config.toml
n_layer = 8
n_head = 6
d_mlp = 4096
rope_fraction = 1.0
qk_norm = false
attn_scale = 0.0884
bias = "none"
init_std_down = 0.0
seq_len = 1024
steps = 8136
MLP neurons of a small language model. Each row is named by its layer, matrix (down: output weights) and neuron, and shows model dimensions 341-511. Each number is 128 + 24 x the weight over its row's rms, rounded and kept within 0 to 255. Numbers have three digits each.
A block is one neuron, or neurons of one layer that tend to fire together. After each block is what it responds to, as a language model described it from the Wikipedia text at the highest values.

L2.down148:118118073098082111105144151119115113100109113085131131136133152158173107122137152050116103117147146129133124106119138123114097133103181117139115140130134154116152145165109108106125125149087099123144150145131131115094161129140118181107159118137114159123128114101125129161093115164112120101117161146175169169105090155083125094134158141137145132126176128141119164109111140118164133135100141135118123094102141177168124131136108137115156152103155162120135132115152113101160130103135102122107098143139159081153128128145
L2.down1389:114114120126173101153105138121108106096174105143133135113112126176125148165111129114117178145084116120153150113130128144132119147119108094089126117102109148097146129163123159134143151125212089135145138117133161101136152127131152131142133119155146158145099116122122108175148088139091098175147107104117090090110143078124144121148114122112099140148122155138138168105109134118132106138145092124091092172136154119129137106123125115106152107139130148129114157144112100087143162162159078108140170143108155111116142123161
L2.down1794:121143138172136118125163105143145144128166144102179153099098200135137103142190156131155176153108131107145166140164092152125154122128127104168123143122086148152091131102110138126104106118137136125077136123138083141122127105130182113122141097112138165150147114174141135127151167149131107126157111073137124136142117096154151138133093124145127163125120126136123150129099139106101098118163090131144189095114139139153107152133144129118099151129132100085150082113082165149134144133155137110141133105157127116113138123084
L2.down2855:149122100136136149143140112145159115159145149165153110121107175122101131110146087107114106110116155108124110130116114126162143122095136145106108126107120101132149118091136097094139122120141098112148140098137109103125128193115114097154150117184147137151140093129098164118129117111158131100136142120107098120156119138145075120107143102116160169154127122145125113150116122118148133160109131103062164180157156219111090112092092113099107097148117116110124101112127134137145128117153131157166092166133134112135114117075
L2.down3022:134151156088110084096146094115097154122117140092125154091134139121113134118159102117135110103098086153087133122128093173140132118131149120089107117130162141122135133108165158126071117125099087119150096120123130116141130101105141112105110133098126134094098130125156131156174083121133153084117135187135130139143166114163152156093119149109133156137153162131113111129126148138103096135111157174120146122162130103143091102120152092041151149137145101117152128129144149180113109191151137122100091126115151183138157156122
L2.down3122:139126102102129145105099096167105169115150099133133130137130110114077094153138146168136109102177134106068115117164137091135122134161134142143132151148118142128130149100154156143118141107064092126126113174111139128114108146136122136143134106100127141102113131159130127159146138145134099126111098193094098061144169122128129133104118170136114138156152136095146140126138135109063103116143157138127147110137173161122105142138135151119101125100138127111111148130136140148169141079114110119112134107099134110135117158133
L2.down3252:151119148135126131149100104110134114120129128144124127119159188138111107147126142130144139122105113095115144149114148140129163101117103082119146088115126106128135134107107139099101107109154121150119106147109082132089157108156156135089074109130105104145127150116135134167134165103123146149131139157107156062144096166119115148130100130125142145206113117147154103104097107123109091152124106130156103132133142160153121160100095149067139128147090200139170139114134132132144105121123124150112129101107107135152148101126
L2.down3385:131139105132184130109154090099101144147144156144117132182130112092088144114143114111139151123142118103136104135117105158135123109123126146102125143128127113132146102139147115124132136115145161111104112136160105136116157146154153112120098175137126113098161161118143085132094119165109123092108158142131147105102102133151131124147137144123104120142115160154123100115095130158183124132094101089143104111114190152163097128147170174098136130125147136163121134139123125082145083143106098111146124129143145144128142106117
Segment-initial tokens after delimiters

L2.down346:148181141109178108139128134119143143154135121106122098160152122138122154112158168194108136095171163126134144124117123115162102141129172136170119144136133087119116149093150102106106139140161142121117166150156119085110087148162135103139176130096158163094106134136126122113133125134115147138114128103161105114093157138134149109135123143184054134154105111132139135142155126088086128092152179107131119131120134137099132083156145125090121084110121175103138164128144131164131103101163138138128121122118109115086106128143
L2.down717:152102122075141120144124151080151124118128100095114168132150105132189105123147115133148137148113126129128057138070111145146116136132178099152124104115139152134117116166146144146103109147168078155163126098135096125142140128170092123123138149159151093156115135140113116117117105085100121150143103111161119140148164135150117117130144135132121148178179133132130126139126109136123131093118126106122142130127110169126127126168131138184132092148112131123131138126114101148111186152136108157116162129114134110101112149112
L2.down1449:141092125087120143148115134102089078147119108119124126142118118148140113123115101151122165128112099131128141096181135191104143116141146133135130141109148147152130145085077121127086115106168130076105095139116122103096090152155141111133207096085159081148150175124119142144127159161124135153102132113104144096132098140177154172120166153155154135083123170136109109118151124132113132145131135109105116105125163136113113083119127174126132166132136129079193133131128112154150104119103072161142129097162100138110094168141
L2.down1656:129132154140120128128100143112116116121132122139123114121111129143114121152156164124133119150137151159109146131122156146122120107137166134107106127119135160134115129136150130139121134100108153122156166121124156105101146123088151142113154119135116139110112115110128139117148142169155098166156109122120163113132099190147149077066142113162124143132145141124117099157132130115109117133131120059111147156107139255118126139113082140147102106125148115171109087104123124125135134144121141161105166164105126112115129150123
L2.down2355:144137143127123123136102156145128144121117141122177104102116148165118143169154174120108102124144157140107154131103156138135143134164137150124122119130125165111129128152144125130168138112107160127137149145117147081101116113091157156118164087126115137121113117104094142111154175177131091169149124128137149111139122156130147128085135115148129136141142167119136128134134123101103109146108144100104156149104140255096123153103123120128114114130123112208103097097096129119152114125131139158091155145098112105120116135136
L2.down2771:147141135127120130125083147132137122116112140113168109118109146148120145161152169101121121139128135153104152137119166140128137148159133156115106126145131175116112122144155116141163150113114169139139149145107154092092127116095156149115150102136103133124119094109102147112139162159138094163163107116136138106135101162121146124090127102153138134130147174114139124156130116105099110144124148100120140147095131255095122142113113127141109130132134113204094088106097144123149122113120140156098158153097118104113136129139
L2.down2949:155137142108127131138094140131127107123120135128164115124123136156121143165172163126100121126130143148111162146114159133110146120131162143125100122154116166119112123138141126128146158111117172128162158140116136090086125105092148142109156110120113142124111111116108139131127154161129082157170117110137142119129110163122149115094135109154127133134145165101125127141151119091095103143125152108120145151098137255088118134114112121121117102139123110191104089086107149114135124114113166149087167147096114100107103132151
L2.down3591:146135104146097182115164125099098136133155112091073141131134137106132119164152131124130102154127113116093117107140126136110121106124132120116101105165082153112174147101112092173136146119107111056092126164152114101099136155090108138157112121147114140147095124099098135100099149152066133122125136145110166130124128108141108074181127166109169135126120136153136139167150143117164136100122111133156136112148123129103073130158126130193171138143086131094106221145140129133126091140145128133108086057109138171126110087112
Year final digit

L5.down2496:108134146118132124140189116168119114128151110150148163123100124152111128094134157122095101153122113121180105162104153104166116128152121100173155101161107132107124090137136150152108097169086119109084128095146097142152119112091146126122132097120125125123098090127143100128140158146132141173132119152143113105134112157105118119143131167114157138155134131098144146114115129165168115134115121115137148182082155073122156107108146073137116145129156121159145148148131127089165113163122139099181137114134101088105150117123
Event/organization name start

L4.down868:119121113132131124149150136124124112144161135162146185121079117141115091127098123137150136098117094131136095151120171105145139128135147121141137129116120164104128176099103136155119151133127133153114128128097134143167138086158144117086148175135134139140113117118101171080123144146143144150112144146073133109180149125115096205132111128108176115145133152088090156128117134154127110113138116130124131135128130099090151126140113106100066121131137141123118123107137095089157105170118138104149113141105119103152145140090
L4.down1308:124142145112117150114109115114140073098136128118159108126127120126114108153142128134116148127125122122177136146135163160119104119126114156125172145100133146114123089133120138158089120128144135121158133118101140178171095182143119119079128137110121149152141133129133099137106137179090115101119156077130151121148118102121087082097135163133099128156091111119103144109145127136170153127090154137115098160094133157107127100160110148144109133144092112099137121104161127150155131121116131148118123125106146134142103166160
L4.down1422:139127152151136108179143158132090108122091098116126134139089130126093137168151110162094103153116131120147155092174141148133109112107163138084108123149133137145130104137112142160116104168118122115145131102139155127158126127114152164138083127108091172133140107165143153119089092051151103151192146150129147132132148167180180144154096136132115119153107148141082127124102097110090150122136127150140149129135119149175141153101132122118105130097116150152134141122149091120146131157131125089109118182114110126170120082134
L4.down2029:146108123094088099150061138097124169099115126134147116149136129178147122112106142137171164131133152090092135146132155125070123098115128100159148131139152149106127121117157110100121111129162127123101152133146112111158147116072127120134094094126121105116125112149148125096099124140123108129147101122114123086121120141074103095114098119154121161179124110131143179144087102145163102146145153126097119129126159210139098160087119128133148108148126150171120122124170109112127140168122113110087144148157151090118130123091
L4.down2652:148145129138135114138139141138140103136131132126138122152159104136129133111120113088130139117114112110151112140134121121147148152104138138144113176136164105104104118119122110135115100110129096149112121155090169091145103158152132132135112108131149099158165111116115089107076102151189116114114112113081133113116108111153117168140114107165111137136099119141124086146131181174150088126098111149111145129140139153074179155143145098128189120135128143107135139132155108137142188173121115139159090105136139128119102122102
L4.down2966:133164127152166154149123070129113110150091161107095105104146106178080116165120153123110164144092159159106099122102134103151153144139140167111133149143142142141119137148100115171135085138109136102119111108117158162119099127126167137127140156097108128168144120137140115113096113132132118114128110160132094115164125116107145103108138095128168092114112155132084139151137127151110107158122138134100086158105116185152120139110164145094142132185104035136137096155119183139114116088141160163097114101131122132146156114135
L4.down3801:118139100063117092128179090160137117118120124115155145159137114144123129139157170108162113140146098101166142123141129075113132109117139108116098146124130107148143133138114094122104098125133088129115133131128110121127149072116125166162140134164138131162144116128102106145168110134110129162146141122165165149107101130107111142131106141120136124160154101123075102080095127116181129103095160141059104121133149161136171153133178119123140159141105116099118162135082125154187145103111135128124135094112154105132112134135
L4.down3981:145095113155126139098148181135116113106150085076129153109170154141133130121142151181117129100159103127140174109149100116134115126121152113145125154085128145130101124150097103109137123117138119122153122140132121123137163119132110159140119137146126134162153075177121121119105113184118131137129105126102144110126104145111144118154122075104122118119134153144174142144122133135131132093103120094145110147075110077164122122081145125103122092112135157098162140123085118141122169133168141142126140109141124148099113115136
Year digits

L5.down2750:164132135128102134151085142165156150114134116140114176102110129116188107089173093082172108091129115162135179149146166146120092106075102156122144160128185148075105111151183088132135138096146108146119148082164109112157141163128105124153110150143111158106129142138132146148154115142083129138133145109139153134138110095113101100148104149075169091141156132105153099097131152130140133165088102134139093113100129099172152138100121099137132154146142151137127140103150142083127141154146176137150135156112112155169130123110
Separators in tabular data

L4.down375:110114122142140095146122149127123124106180132138161129122129157125154116139105191144123126126125122146120122136153138150156120101130134132110097153105128145131137105108107119116090126126135155076064128142124144109092169136142121155157123137143134147124113144129110119148107098157128102109161159108138127143117123090113100121126094080163145118141146144129115104108089148127105169112138101118132070103128116207145136111138101127110118162128138181130150123110104110134125113185121131127120127099118101125133136160099
L4.down673:145158133136154156122093105119139132171161085130150157135100160135095103147106134077136154120117096107157114104158153143137132136120122107104150154169135131121069161124089122091116118164103143079129140151104162097156167144089134119140131109136117122139110128140149121088151122160123163128116130135143135128144126128084093109119133111129179139181125122113096136164131111168150113133111116122091152142135132110162150104136154145128131113116130160127116136095117168115116126128116123126150156127122139162119120081111
L4.down1111:117093147116147144164146148142091094119138127119127128095077176088164095145126148112158108118113101164154128110171080174092137101153088085132095119135104137115154121125128130122138125181132112086101129140123104105138123171137110126138107145100104155152147116108137094113124133089100115104179146182132137124124068155118104113152114178130133123126154142101132190122140107120102127144118134173125132083101089180184104124072123117126155144157111113130159097124130158109158122121151104117127125116148155113122113113116
L4.down1283:114136124142142096159090103103156128183133084118131125123154146110156134144118129138141146140143115134195131105152098116161130136124119113139107098124111120125132126131086102130137143118103113159119101141144105102137118098146139152151078129109164150117149123103124129157186182161120165128139122146136105086164114123160114109108128163091126106144058110116165116141123116140068108121142127114133134142113158175137146162135168150120131116146119138129142114114104134097111128103154128099117143130132149115126155181116
L4.down2145:137122151106112151157147103102161162170109161117106130144136098158104087122117151129141139174074167144118121129156144169111119116097105108162113151138115108090109103136128100132086074135113101151179123110110123098154147145165091085131122141142125116178108158184133075109110084082154091138124140132117088130159159134121157163109115089102116132164138116116111167121167160152112127093120107133126108107154139111115127118138133135088116143128113119139133152098160133105153153160179138136097111101159155150152095138108
L4.down3231:109101170089124152135149137116121090125099106120106138104149123129097082121152129099133110125130121120148150121153123149125136122160074124103153141124131159117110123103107117156148169133160151134135134130159139119143126150092166127099100149119127119141091149177121106151132103155121138132145131152137114143141160121116096106120143098145139112129102136112105129114142157140144078124106107156124111139152158173102104157165114127165150111121172155054139108092182129078191146144127162154114127155148139130133127139138
L4.down3419:171176110111110100125078141138137119089134145088154101099131132148081079122137136142122098066119145141110149151123144149140111118166108138152114151128138123117097132138168095122146117109138103153153154155146140116171121130100130152099112148134106141119101114097116132146154171101115128128140147134171139158124140123107157090145144120152094151130132158133130130143129144096122156093134127146091122099102165225088123129142150103078101146161180105142152119115159153110166113116132140156067144125119125096097099131143
L4.down3815:131086145118171106094109084130110070165172104118137142129099090122120107147078080123117123111121109166155141132125154122127136150128100102164095117109131154142138117112139112112101116183070136137129087142108156143122128150139105131168104129098119131159153110116110179125133161084137095153128136121115122140117089121123109106172128137139149107115172106112092131106167084131114130153086125132130133077111113149166128155117117145160110143102152134089154138100124155143113136124112121188167116111095137120144109143154
Coordinate format separator